config = dict(
    norm_place='peri',
    norm_eps=1e-06,
    init='normal',
)
MLP neurons of a small language model. Each row is named by its layer, matrix (gate and up: input weights; down: output weights) and neuron, and shows model dimensions 16-143. Each number is 200 + 30 x the weight over its row's rms, rounded and kept within 0 to 999. A neuron's up and down rows have the sign that makes its largest values positive.
After each neuron's rows, "fires on" lists the tokens most often at its 100 highest values on Wikipedia text that the model never trained on.

L7.gate190,254,195,203,164,194,189,198,242,253,223,131,191,194,242,261,227,175,192,225,151,238,210,194,236,234,178,246,232,208,221,165,153,191,208,183,160,186,222,224,203,231,188,235,161,225,248,187,222,227,209,252,198,189,179,201,193,200,184,219,196,167,207,160,174,193,157,247,155,139,247,185,218,148,222,193,205,258,210,239,195,251,219,166,207,204,236,223,208,186,159,199,219,186,211,224,230,179,181,207,207,143,202,196,184,151,210,182,200,185,194,233,227,208,142,160,172,226,163,191,242,229,195,152,156,202,241,204,201
L7.up190,205,209,219,170,160,238,187,191,230,224,209,225,213,217,245,186,206,217,147,193,199,171,240,232,200,185,226,211,206,191,169,220,145,216,187,244,166,205,224,215,219,185,204,220,215,191,202,160,225,198,241,200,161,201,198,189,213,150,227,225,212,200,176,196,154,151,177,179,189,210,228,181,194,270,156,179,223,181,246,180,152,204,193,200,266,256,226,213,225,185,252,287,154,215,161,207,189,247,185,176,171,170,204,189,137,199,150,219,235,236,203,209,141,163,171,203,148,164,241,227,171,254,196,176,180,253,207,201
L7.down190,185,204,192,192,140,165,230,256,210,226,189,254,222,175,244,199,238,157,141,196,183,210,193,161,225,192,181,251,190,203,196,249,215,165,199,243,171,200,256,169,231,230,238,170,196,204,192,247,161,194,203,206,213,255,218,203,213,188,190,203,228,126,133,170,208,235,182,207,222,239,218,173,199,124,227,197,205,221,178,210,268,251,214,196,199,200,170,241,237,185,204,243,171,204,182,198,229,197,178,223,248,250,254,221,229,174,218,245,201,129,219,199,187,244,162,249,222,199,216,158,244,209,186,221,205,178,178,132
fires on: " is", " are", " be"

L3.gate143,228,201,195,169,233,213,196,237,216,167,221,221,236,227,231,146,238,176,195,168,185,238,164,200,179,254,200,186,194,290,144,199,195,171,180,207,128,174,151,208,196,232,236,220,205,237,208,257,182,220,200,135,211,192,222,211,208,171,253,203,206,230,208,202,266,244,223,195,181,150,215,136,197,186,234,195,164,178,179,188,184,216,178,160,205,152,207,225,227,219,182,165,190,203,227,223,212,215,214,209,204,176,133,223,215,213,212,178,231,268,209,189,191,211,262,260,246,153,221,227,209,209,201,246,215,171,232,167
L3.up143,185,247,217,223,192,225,241,149,173,228,190,175,287,183,190,217,215,164,184,213,176,211,209,217,211,198,221,206,185,247,207,186,180,248,197,128,190,217,166,182,147,174,265,204,239,219,168,198,201,184,211,175,161,251,254,215,156,231,223,205,232,271,232,225,194,154,227,200,180,184,187,246,239,228,202,212,272,211,150,216,186,183,188,205,149,232,197,192,200,235,218,177,240,200,132,200,183,182,220,262,207,206,186,196,192,206,153,178,221,208,191,173,178,187,244,179,180,197,202,182,151,164,185,173,184,227,246,180
L3.down143,164,159,207,192,265,180,202,251,175,164,209,252,140,170,160,175,211,260,280,184,141,198,143,204,169,197,161,127,203,253,231,229,197,147,221,224,200,221,242,213,227,175,205,154,125,152,264,194,212,179,216,214,200,207,147,192,196,162,239,231,190,162,155,198,165,198,180,232,213,198,182,180,187,192,188,175,152,210,186,163,255,247,247,207,203,235,239,214,199,193,179,213,190,168,223,193,196,198,214,180,200,244,198,181,199,222,201,187,223,223,230,246,208,229,173,203,234,205,177,192,235,186,196,249,222,202,192,263
fires on: " P", "P"

L3.gate85,158,218,238,214,186,169,226,140,160,200,202,185,214,222,232,191,224,227,205,225,209,207,237,158,165,240,169,245,200,198,187,203,219,176,242,224,181,196,185,213,203,284,240,199,212,206,142,219,264,184,119,178,216,205,227,181,206,215,203,196,205,260,229,248,194,165,212,235,229,205,206,185,214,183,225,224,188,222,205,188,180,175,199,274,171,188,199,213,197,195,173,203,211,236,226,266,217,190,152,171,179,179,131,218,228,215,242,180,161,215,254,231,160,246,269,197,226,237,209,193,188,235,163,187,202,250,276,196
L3.up85,136,197,209,244,195,183,191,192,210,195,207,185,167,242,210,193,192,256,216,148,214,196,248,249,177,209,164,226,194,186,160,197,140,181,215,201,245,184,226,165,171,229,190,153,266,225,137,244,203,185,150,227,193,251,236,190,181,170,194,237,169,217,223,181,142,215,169,199,193,186,163,165,218,227,190,208,181,184,207,220,232,185,171,238,174,264,254,242,215,230,189,196,235,212,207,180,173,177,214,227,192,132,148,212,199,273,173,144,219,210,175,246,204,247,204,199,216,161,173,225,184,181,188,233,194,242,244,205
L3.down85,218,211,213,181,177,215,234,138,163,186,288,173,200,206,178,225,207,182,170,191,212,179,181,188,165,194,147,252,233,229,247,158,200,225,194,206,172,208,202,197,168,185,229,188,189,224,222,198,186,192,193,210,182,173,185,173,211,185,229,215,165,250,147,234,176,218,206,211,177,245,188,162,214,195,225,213,167,187,159,231,287,221,186,172,241,178,215,183,206,208,239,257,229,203,210,239,209,166,204,243,102,222,161,202,240,191,202,183,200,156,212,159,220,191,226,243,174,183,222,188,200,190,232,166,190,277,218,188
fires on: " T", " K"

L6.gate118,248,191,234,194,154,205,253,200,233,177,164,177,172,176,206,148,212,234,193,205,208,230,201,139,158,187,220,172,159,235,193,231,164,209,176,175,221,195,186,157,213,207,213,169,222,218,204,206,162,212,193,197,176,132,203,230,218,188,179,222,185,172,230,234,238,149,177,203,210,163,230,176,234,166,174,183,239,186,152,216,239,201,168,231,228,142,223,185,181,178,238,168,175,214,212,173,252,226,190,187,143,218,249,183,245,184,269,191,209,230,191,176,184,208,216,189,204,282,143,183,226,192,234,215,211,176,210,175
L6.up118,206,181,205,192,215,251,216,215,234,197,179,217,254,232,239,179,188,206,195,210,203,181,190,229,204,236,248,209,217,149,192,196,202,233,217,215,264,219,210,179,232,196,122,234,227,167,131,210,207,190,234,243,208,190,189,194,232,217,157,224,203,204,148,146,131,153,225,211,249,209,231,197,213,182,220,143,186,263,209,212,149,230,226,205,175,231,164,204,203,203,183,187,236,173,195,197,253,214,180,199,225,156,155,233,192,232,268,152,200,138,250,168,225,143,172,198,202,205,211,212,157,167,170,228,173,203,217,229
L6.down118,258,224,161,164,197,166,220,150,170,225,123,189,213,275,213,205,233,218,237,217,146,181,221,231,191,202,194,248,141,236,172,189,162,211,212,252,153,245,211,163,254,217,212,179,225,202,214,180,198,180,213,158,181,175,191,241,192,157,207,160,215,171,212,198,211,210,215,179,198,154,148,181,167,178,230,245,232,148,148,224,204,196,219,166,177,182,181,171,169,180,257,198,263,266,211,196,189,212,209,208,245,180,226,236,208,172,186,202,236,194,184,140,208,176,143,194,165,201,211,220,163,193,223,240,186,203,235,235
fires on: " d", " D", "-", "{", "D"

L4.gate220,191,196,221,166,200,176,229,155,235,186,233,233,240,202,196,181,211,200,172,182,184,179,207,258,261,188,213,225,203,189,161,192,174,201,181,145,242,154,167,125,236,168,246,174,173,174,183,202,231,190,219,175,158,155,217,179,141,161,242,165,185,217,202,225,244,231,266,203,182,176,202,200,222,210,205,228,184,156,164,235,173,158,213,168,238,222,242,230,170,230,189,233,206,206,216,204,242,247,216,220,233,241,186,222,159,193,199,222,206,217,198,181,192,196,194,183,193,207,204,166,217,201,190,208,207,216,212,185
L4.up220,177,218,222,214,198,147,239,237,208,226,157,224,214,255,222,185,171,183,250,240,190,237,184,225,203,225,211,232,195,249,183,218,213,193,174,181,193,242,174,185,160,305,172,164,200,188,136,216,197,210,244,157,218,204,149,216,207,146,192,231,166,174,230,178,225,184,235,256,225,218,196,159,226,232,224,214,190,165,235,225,215,225,194,202,214,216,243,206,179,216,216,226,209,177,203,209,178,170,257,220,209,188,173,224,230,253,194,157,232,194,164,199,195,237,265,178,226,164,170,187,172,206,231,204,173,196,173,165
L4.down220,213,229,184,198,217,229,208,251,202,122,200,140,138,171,182,204,213,185,192,216,204,187,207,218,162,230,199,114,204,228,198,206,214,172,197,242,202,215,246,230,232,182,177,188,243,222,199,228,177,199,213,268,231,188,191,212,192,155,245,206,241,219,152,193,218,126,198,182,227,147,217,188,235,156,172,174,212,201,214,203,260,191,194,147,185,186,209,191,188,165,223,217,206,189,215,220,173,229,187,213,152,213,233,199,224,227,187,167,204,223,146,190,168,225,185,210,267,242,230,179,195,259,162,203,187,197,173,246
fires on: " P", "P", " p"

L3.gate218,154,255,216,165,153,227,194,259,211,269,149,216,187,200,221,167,204,156,243,224,169,186,251,143,211,121,189,178,184,178,145,169,264,197,219,184,204,245,274,176,196,179,208,235,195,179,194,195,163,219,195,200,201,205,154,168,210,230,239,249,188,199,215,183,174,227,185,172,204,197,276,176,201,242,185,198,189,185,169,197,169,195,231,209,190,241,183,252,187,227,242,146,193,195,180,132,179,233,180,179,176,176,216,234,241,152,244,251,203,217,244,150,218,206,185,217,180,197,239,216,215,161,177,232,160,205,175,185
L3.up218,257,214,170,198,228,250,134,230,186,233,188,174,152,218,190,198,214,173,241,201,213,232,206,163,161,196,146,187,135,224,201,172,172,210,188,170,189,241,158,222,179,212,216,192,169,165,214,205,158,206,225,196,176,161,178,203,142,192,249,237,153,215,181,200,214,237,210,153,201,141,134,210,235,250,181,209,219,225,255,232,187,141,166,205,212,199,253,189,187,250,182,229,124,225,213,188,162,187,214,218,185,201,211,208,220,226,198,200,218,213,184,210,177,278,189,169,220,181,183,233,191,185,162,146,188,187,187,210
L3.down218,201,166,265,207,172,178,223,186,219,108,212,215,217,253,195,194,208,235,208,209,170,223,177,192,237,218,205,170,243,181,185,201,189,200,224,245,211,139,211,216,219,213,218,199,175,211,185,221,214,204,194,181,200,203,209,173,211,203,151,175,253,207,187,259,209,132,243,194,196,234,256,209,194,189,213,120,198,226,184,170,211,232,273,207,173,156,171,224,243,225,171,188,184,153,213,243,237,175,196,215,198,104,208,193,174,172,207,187,153,198,188,188,158,191,222,286,182,215,160,181,155,211,234,213,216,193,231,191
fires on: " The", " \"", "The", "I"

L6.gate38,215,172,210,228,183,158,175,238,159,197,226,215,209,217,212,212,207,179,239,164,211,145,171,171,197,211,184,188,200,133,203,206,224,168,236,154,216,172,226,196,209,237,157,155,232,187,163,177,164,233,166,165,168,180,182,170,189,178,212,183,209,268,218,215,158,208,215,192,166,187,165,247,221,140,166,195,213,171,180,162,129,294,213,193,214,191,290,222,168,187,217,208,208,176,175,191,185,230,209,249,241,231,157,202,172,224,197,143,201,218,194,158,200,179,182,196,218,178,203,177,215,188,157,225,220,196,162,236
L6.up38,156,191,178,204,260,209,228,209,225,213,215,204,176,203,153,215,224,193,154,213,196,213,181,182,201,214,246,158,201,147,233,179,253,254,158,162,222,187,121,191,223,208,202,204,210,204,201,211,194,209,234,222,214,207,146,195,206,185,208,169,269,200,205,242,208,201,175,212,223,220,244,172,217,184,200,249,136,243,250,157,238,224,202,206,196,174,200,188,208,176,211,201,236,233,175,176,237,165,241,180,181,235,211,228,185,245,198,180,206,228,194,187,221,127,277,184,186,183,249,170,214,159,219,235,221,201,233,140
L6.down38,242,218,241,208,192,222,198,201,181,222,181,256,219,230,213,184,218,207,198,210,170,154,197,175,175,178,232,238,251,236,227,204,118,185,211,213,214,216,235,225,170,201,216,209,173,201,156,210,153,156,231,264,183,155,207,211,221,209,206,170,147,166,189,130,208,205,190,248,203,190,184,173,223,269,159,150,180,211,191,196,160,223,172,194,202,217,203,210,196,212,183,182,234,140,259,181,157,253,202,204,212,141,225,205,175,255,184,202,153,131,220,200,148,139,166,223,187,247,203,224,223,202,183,238,180,217,163,206
fires on: "r", "i", "ur", "our", "ac", "ir"

L8.gate152,209,282,212,190,203,192,189,193,194,162,176,152,178,191,198,241,172,167,218,236,174,236,160,214,155,265,174,214,149,217,167,180,194,160,184,226,209,227,209,202,252,165,222,236,190,207,222,141,202,231,239,226,216,200,214,215,199,190,213,216,280,193,176,208,218,226,210,183,189,179,184,204,189,194,242,189,215,181,209,271,227,183,218,204,194,156,155,153,232,164,230,165,200,180,255,201,296,236,228,180,231,254,161,200,181,210,208,216,227,219,217,158,215,228,189,164,211,145,180,245,179,187,210,192,225,189,202,157
L8.up152,216,228,168,178,176,217,156,230,191,229,185,192,202,199,237,171,171,237,203,242,200,213,129,207,205,186,184,236,195,188,216,188,236,214,202,194,166,224,204,175,236,217,176,158,179,226,174,182,225,220,195,151,203,206,197,193,172,170,272,239,236,231,215,151,171,182,220,156,228,221,182,163,212,180,177,187,190,162,247,193,167,203,174,197,258,210,178,238,260,219,154,191,247,181,216,191,188,222,229,218,216,135,252,274,244,208,240,181,239,237,232,223,203,195,212,156,100,188,197,192,191,157,177,183,163,224,199,141
L8.down152,182,209,175,167,160,203,181,175,156,210,219,189,201,163,183,196,169,191,212,225,178,191,221,221,150,194,218,171,169,192,246,186,228,230,144,247,201,178,145,168,203,154,176,168,154,212,201,173,233,226,160,195,178,180,202,194,205,221,182,185,224,205,250,160,244,216,225,229,219,196,209,205,214,236,204,222,169,184,254,206,209,217,254,171,167,183,160,120,175,225,237,173,236,183,178,230,230,212,193,195,200,233,163,150,201,251,170,172,182,185,201,183,214,157,151,239,183,116,187,168,218,230,160,231,244,218,214,185
fires on: "an", "ish", "ed", "ant", "ch", "ent"

L8.gate195,157,190,191,229,214,183,172,189,219,171,176,222,174,199,242,227,166,180,210,213,246,273,219,155,223,216,210,197,201,229,185,223,240,232,220,180,190,242,206,242,233,216,200,260,210,227,214,235,150,171,264,151,222,164,201,212,201,156,233,145,211,231,218,184,194,175,133,229,169,209,199,227,239,216,230,232,215,183,210,201,196,223,251,193,218,201,192,211,246,194,206,208,154,207,186,196,215,231,252,227,238,180,262,211,162,195,204,189,187,208,186,241,233,201,168,149,208,213,148,202,159,249,171,170,217,153,233,201
L8.up195,253,256,225,240,182,231,191,216,153,213,212,188,205,204,191,189,236,177,200,242,161,187,173,254,244,148,202,216,222,211,175,158,182,185,177,220,241,238,162,165,211,178,201,180,225,187,237,200,228,228,244,147,193,219,208,158,221,193,210,234,219,232,230,245,158,176,167,212,190,222,195,179,254,248,246,200,186,198,228,182,209,209,222,234,164,243,172,222,179,223,184,244,132,203,210,214,163,279,269,156,153,159,194,194,263,203,218,159,238,205,223,232,224,198,178,176,193,174,246,183,173,217,252,174,169,198,198,181
L8.down195,209,218,197,201,223,240,236,180,251,217,134,185,207,185,202,191,216,190,194,259,203,246,233,203,181,187,179,189,172,280,252,160,196,223,248,231,227,220,214,217,114,211,221,175,283,161,243,175,166,192,189,190,211,230,177,193,223,243,172,190,151,203,284,168,200,214,171,149,201,218,169,207,188,199,201,187,214,211,198,176,175,167,206,169,196,197,214,151,178,200,218,199,152,245,197,191,209,166,127,193,206,190,202,209,218,227,183,146,167,194,219,182,247,166,242,181,168,242,225,184,247,232,196,206,149,174,188,231
fires on: " D", "D", " d", "M"

L8.gate356,182,198,212,206,143,181,237,221,190,188,210,201,252,244,178,277,240,215,197,222,214,221,173,238,248,272,193,197,185,192,212,160,207,203,205,229,262,249,197,168,175,163,218,186,144,174,216,230,188,214,198,228,212,170,175,194,158,188,168,211,247,217,175,244,171,191,208,159,218,219,189,163,203,233,154,195,204,217,187,200,209,221,138,208,158,206,150,195,211,145,201,228,210,172,150,204,175,213,215,173,225,176,220,246,243,175,174,206,222,215,219,197,198,229,175,231,156,180,191,219,214,157,248,216,212,162,211,139
L8.up356,217,236,211,169,217,224,188,254,210,201,225,218,236,226,99,253,171,240,231,203,241,167,181,210,250,144,247,264,170,195,166,169,203,209,183,230,196,208,196,206,183,226,170,191,213,216,182,209,236,221,271,227,143,245,153,162,212,276,179,155,194,200,159,176,169,175,224,162,251,232,285,184,145,150,221,226,198,227,257,126,239,158,248,203,182,209,243,202,181,197,201,190,212,211,219,192,172,146,187,190,250,213,212,243,210,216,202,212,193,188,225,204,220,210,191,237,226,190,179,176,211,204,177,187,179,209,208,188
L8.down356,229,194,239,214,175,192,252,191,208,202,187,244,189,178,228,178,215,149,205,201,187,270,195,194,208,241,184,228,201,235,195,196,199,183,214,188,194,140,224,158,203,197,214,128,151,175,129,266,205,196,218,190,258,239,219,184,205,215,167,216,205,206,200,193,225,218,221,165,205,215,174,223,174,192,207,227,203,243,165,231,189,255,180,183,188,179,155,201,206,183,209,180,225,221,108,219,247,185,193,177,191,238,223,224,198,246,222,203,174,223,194,213,203,195,195,189,179,225,196,183,155,202,191,203,166,196,213,209
fires on: " be"

L4.gate250,222,201,241,206,186,249,229,240,269,198,226,197,192,137,205,222,198,224,179,147,211,159,239,184,196,189,255,185,212,199,227,188,259,164,173,220,207,176,272,233,158,222,139,210,202,246,204,222,182,253,289,224,177,192,186,240,181,203,172,225,158,188,209,150,188,201,163,195,196,248,205,166,201,186,207,215,194,218,199,139,223,219,196,164,175,184,230,244,247,233,193,206,236,200,187,169,219,179,231,144,223,168,173,261,160,228,190,226,186,169,200,213,174,151,215,216,211,207,175,190,196,201,254,153,234,201,247,222
L4.up250,162,154,289,193,204,250,187,205,164,208,247,198,208,174,223,185,201,197,160,210,181,165,197,205,222,199,230,199,198,174,279,186,204,221,175,167,232,203,198,164,273,200,213,177,183,159,175,216,240,234,214,180,209,218,172,212,199,202,204,213,151,223,173,214,208,180,175,204,257,167,222,203,240,220,235,189,149,186,188,248,120,183,168,261,183,232,196,224,231,221,185,165,230,170,210,188,231,183,237,230,217,241,183,212,200,211,189,171,189,204,196,250,148,211,148,215,179,178,179,256,209,229,240,193,200,185,159,212
L4.down250,245,199,176,191,218,216,238,143,190,213,153,189,165,218,136,209,208,192,196,217,204,188,219,197,199,220,213,206,185,193,249,189,193,168,192,296,210,262,257,195,154,203,213,245,192,174,186,175,162,184,221,167,162,234,183,230,213,201,142,150,201,209,211,186,150,187,167,182,114,223,206,159,191,185,172,148,260,170,168,218,198,238,222,149,146,147,189,183,166,224,233,213,174,242,190,228,182,198,188,160,210,229,190,188,249,170,180,195,213,206,206,163,190,206,226,237,273,230,225,186,181,179,224,268,169,203,198,209
fires on: " d", "r", "D", " D", "oc", "v"

L8.gate118,225,154,150,200,202,198,198,185,177,190,227,209,200,215,185,269,206,165,159,196,283,137,209,227,205,217,163,155,248,176,187,225,186,187,238,166,229,248,173,221,242,174,174,185,278,220,151,167,230,201,226,166,212,162,170,164,176,181,198,219,158,187,212,186,164,196,222,239,203,209,201,173,207,189,222,192,224,218,161,189,207,193,162,164,202,167,175,193,225,156,208,133,269,181,175,177,228,198,234,182,231,242,148,217,217,244,189,181,218,207,158,156,195,174,198,179,271,168,179,173,181,173,170,219,151,197,203,235
L8.up118,203,231,175,209,221,250,211,225,198,210,215,179,214,203,207,160,189,225,240,203,167,162,192,206,182,183,197,166,181,245,143,193,228,222,118,230,184,201,224,219,224,197,179,196,232,251,198,195,165,224,271,210,200,238,203,160,233,179,171,252,150,202,243,127,203,202,193,182,216,205,181,188,227,130,182,171,171,208,153,184,177,185,184,164,182,222,163,136,182,142,253,168,179,209,225,174,170,162,189,198,217,218,220,181,217,222,195,235,180,169,170,185,220,223,230,212,231,160,187,233,239,167,218,160,178,223,147,192
L8.down118,217,160,210,170,234,221,271,195,216,235,255,211,165,195,226,245,189,208,203,151,174,200,255,184,167,192,270,220,240,200,241,153,149,202,186,227,203,186,147,160,213,165,245,190,237,171,160,175,229,224,186,200,203,169,222,222,206,276,200,170,184,203,187,209,196,181,187,174,182,209,199,222,157,229,157,219,191,265,202,198,214,203,209,199,124,155,182,184,149,240,204,176,132,173,209,226,229,208,192,191,155,220,181,220,205,209,128,178,204,170,175,176,210,210,133,243,201,185,206,209,152,228,184,201,197,222,195,231
fires on: " ", "ar", "ed"

L6.gate176,170,172,247,182,214,217,191,176,169,223,270,203,192,126,214,228,240,168,149,226,202,240,170,179,229,217,155,201,198,202,202,217,168,217,163,227,177,195,168,236,161,148,202,234,214,237,173,164,191,175,235,176,224,177,187,151,244,233,160,202,177,208,232,233,173,145,200,253,219,173,214,204,244,235,207,190,170,213,230,193,158,242,192,220,207,198,153,160,203,194,187,211,211,270,207,212,196,237,121,206,219,190,118,177,237,132,179,260,201,234,140,166,213,179,181,196,215,208,165,213,201,177,185,223,220,156,176,169
L6.up176,166,161,228,211,144,216,210,202,191,150,169,154,186,247,232,159,206,287,196,220,236,219,196,230,188,229,158,218,203,241,233,236,206,224,214,158,265,191,147,222,209,179,234,163,228,238,194,194,241,190,207,176,150,197,199,234,204,165,221,201,199,203,242,143,132,175,170,170,156,211,228,201,242,163,225,237,197,194,158,215,227,222,213,232,185,178,178,148,226,151,202,180,156,228,202,230,160,206,210,202,239,190,175,230,199,201,197,179,231,218,194,177,245,201,162,201,223,206,227,178,227,192,196,188,193,185,252,179
L6.down176,198,211,154,246,224,201,200,167,211,198,194,249,155,153,184,230,210,222,222,191,193,193,242,224,221,210,287,224,252,228,208,200,167,214,215,229,190,205,198,228,229,161,198,235,196,161,204,220,192,204,187,199,301,173,233,165,167,223,186,169,155,195,269,235,275,206,217,184,187,256,201,228,166,239,146,155,143,219,205,226,211,188,230,212,195,195,155,193,208,175,212,206,239,201,156,211,230,244,195,161,165,211,180,216,207,235,159,197,213,211,194,242,220,204,213,194,163,216,194,234,160,149,231,241,245,204,235,221
fires on: ".", "od", ")", "ed", "iv", "ess"

L3.gate361,169,266,195,228,248,247,236,167,208,167,169,191,303,184,196,206,215,189,219,223,224,205,223,129,172,202,145,174,265,170,170,209,191,227,206,227,234,192,141,204,221,200,182,178,173,176,214,209,233,216,201,142,257,232,204,189,173,159,166,196,240,231,185,196,178,266,223,154,193,188,204,172,230,242,218,227,169,153,152,161,153,207,187,227,187,197,185,245,165,152,242,197,213,150,176,220,196,176,247,210,215,229,194,211,240,223,156,135,175,171,228,228,164,202,204,230,192,180,149,168,205,210,210,187,220,175,208,218
L3.up361,168,225,232,220,199,232,275,164,172,145,233,190,234,183,147,204,166,178,208,244,176,205,204,162,171,172,168,206,200,186,207,200,183,181,204,185,200,173,228,183,236,173,164,185,184,205,227,171,237,199,229,158,196,218,218,155,268,259,210,187,204,241,221,235,162,244,179,198,190,182,189,192,196,179,225,249,154,112,184,204,208,222,226,194,204,141,187,239,145,199,211,199,195,161,231,230,186,190,174,156,203,185,169,239,227,196,205,163,186,222,247,182,198,229,230,185,116,217,192,185,222,189,189,169,170,162,174,194
L3.down361,242,182,200,182,213,186,182,237,142,266,173,195,195,225,194,272,206,195,216,197,226,213,186,205,254,189,197,162,180,198,203,239,172,213,187,176,162,215,185,173,164,202,157,205,198,212,189,166,226,164,208,209,188,203,179,235,156,233,211,168,224,170,174,172,219,174,147,225,181,214,248,179,224,144,172,148,216,217,244,177,185,207,182,244,198,241,238,187,201,237,178,175,213,246,250,201,224,210,250,175,247,169,181,196,208,208,188,173,207,229,187,186,205,199,231,194,224,218,204,177,223,208,257,200,195,223,251,166
fires on: " ", "ir", "9", "-", " K"

L7.gate114,228,185,165,148,176,230,258,237,195,225,234,234,239,158,200,228,122,206,199,243,185,196,169,179,175,207,195,200,185,175,209,195,187,182,189,205,266,190,237,234,163,186,171,218,200,196,230,172,208,204,238,209,209,218,184,155,223,196,150,161,206,226,189,182,198,193,234,170,187,238,192,170,178,238,175,262,201,210,237,184,206,201,152,239,216,300,200,176,211,157,206,227,149,186,227,195,150,196,165,212,253,193,223,198,157,184,183,217,256,151,210,218,168,221,269,211,211,170,182,152,202,182,263,202,147,183,133,208
L7.up114,220,241,165,227,178,202,254,167,218,162,238,216,219,183,216,207,158,202,246,243,220,145,262,195,239,174,183,211,113,202,191,166,188,170,180,217,202,231,202,186,187,197,209,161,175,181,221,169,207,253,148,167,189,146,184,195,187,196,229,210,213,218,222,206,226,218,198,231,192,241,245,183,171,192,227,184,181,221,238,179,183,155,188,182,222,231,209,218,192,197,196,205,170,192,185,214,193,184,212,254,256,243,182,195,203,161,215,220,229,209,234,185,237,233,194,188,198,137,171,222,105,196,176,165,164,256,175,142
L7.down114,177,205,198,215,260,201,186,206,179,190,209,218,186,202,213,262,186,170,204,169,167,237,198,226,201,193,184,168,218,221,235,202,212,227,200,185,221,269,171,162,169,183,164,158,122,235,187,226,195,213,221,201,272,264,206,219,240,229,194,174,222,233,177,244,209,232,190,162,176,236,218,260,185,241,205,136,268,195,181,191,215,259,247,149,146,195,247,210,251,219,194,197,220,206,212,214,230,169,220,185,223,240,192,252,215,172,239,233,237,187,209,194,229,179,222,205,163,220,215,177,191,212,164,200,177,160,175,218
fires on: " be", "ame", " of", "|---|---", " "

L8.gate221,227,242,184,234,176,181,221,186,167,223,201,194,173,203,143,205,210,202,240,206,199,211,226,216,229,145,173,275,228,179,238,183,201,231,228,254,214,188,174,156,219,149,229,233,243,212,217,151,188,182,174,213,199,199,189,210,191,191,234,136,225,222,168,136,180,153,173,214,205,183,251,220,197,203,217,242,143,260,155,228,192,163,166,221,152,194,187,189,217,230,159,249,242,190,164,225,238,143,190,253,193,201,190,197,247,180,237,166,190,165,224,210,209,205,229,121,227,166,234,153,212,237,238,148,198,245,205,197
L8.up221,197,212,197,157,234,255,188,180,196,153,203,191,129,270,184,193,206,201,246,211,178,227,126,220,254,184,166,214,199,225,215,236,183,165,252,179,175,211,204,191,230,176,233,215,195,197,175,212,187,213,199,256,248,187,170,205,258,169,144,203,170,188,178,214,168,218,221,215,189,161,230,208,209,201,209,222,249,238,193,225,198,238,136,198,182,217,165,214,173,227,257,268,183,207,253,228,134,171,221,191,218,179,189,140,189,236,212,180,154,186,164,197,185,233,197,230,196,158,194,182,192,183,169,202,217,222,150,181
L8.down221,181,157,233,217,218,243,223,185,224,158,265,135,204,256,218,196,183,196,219,162,204,165,196,259,170,214,201,186,197,227,186,220,140,170,237,218,198,191,180,175,195,182,240,179,188,166,205,174,202,173,193,194,178,144,147,216,226,202,169,201,249,170,161,176,202,191,193,215,229,215,203,89,166,179,257,215,189,194,197,239,209,231,234,160,239,185,231,217,226,199,224,220,183,195,283,246,225,179,189,207,157,204,244,220,198,172,205,190,149,203,206,161,217,237,247,190,195,199,212,169,184,165,193,192,174,277,177,179
fires on: " T"

L6.gate107,172,199,190,227,223,174,214,193,209,231,161,209,195,199,207,215,188,211,217,228,223,185,170,201,213,191,238,136,236,208,193,258,188,239,185,176,192,196,236,166,206,159,210,177,151,237,162,201,201,198,173,147,226,238,166,194,147,219,218,176,201,202,224,202,184,249,266,148,184,211,176,176,212,158,238,189,217,192,236,202,186,166,204,190,251,211,221,215,179,149,262,214,194,198,239,265,183,217,191,195,228,155,239,144,238,183,192,187,204,185,142,230,264,166,187,251,178,233,235,231,215,219,222,185,159,203,200,170
L6.up107,158,235,210,167,218,244,210,238,149,174,213,244,250,187,202,243,214,191,213,228,176,171,249,153,232,218,136,176,205,208,203,221,176,217,227,140,192,223,178,165,183,184,211,216,172,253,209,191,187,202,198,195,223,212,219,171,173,217,160,197,217,225,254,185,260,181,118,172,159,136,181,129,200,227,141,203,179,192,181,202,203,218,219,209,205,152,228,174,234,164,228,190,210,235,205,189,181,165,163,174,215,192,184,229,179,216,254,218,237,163,197,163,194,178,190,183,163,191,206,260,163,166,227,213,211,191,228,192
L6.down107,205,155,143,177,219,161,193,247,214,179,218,205,204,198,247,178,197,222,203,164,272,168,235,217,167,220,237,236,217,210,217,215,203,204,216,205,172,166,204,186,200,212,188,244,233,211,199,185,211,200,169,229,210,235,224,216,189,187,199,216,198,208,221,241,169,180,230,181,193,258,202,265,218,254,174,251,186,241,196,170,188,171,184,213,166,288,173,197,219,225,207,202,193,206,186,156,156,285,220,274,136,234,288,245,207,208,186,221,188,289,187,213,181,178,225,222,217,213,185,183,206,191,208,149,166,175,179,191
fires on: " ", "00", ")", ",", "ure", " wh"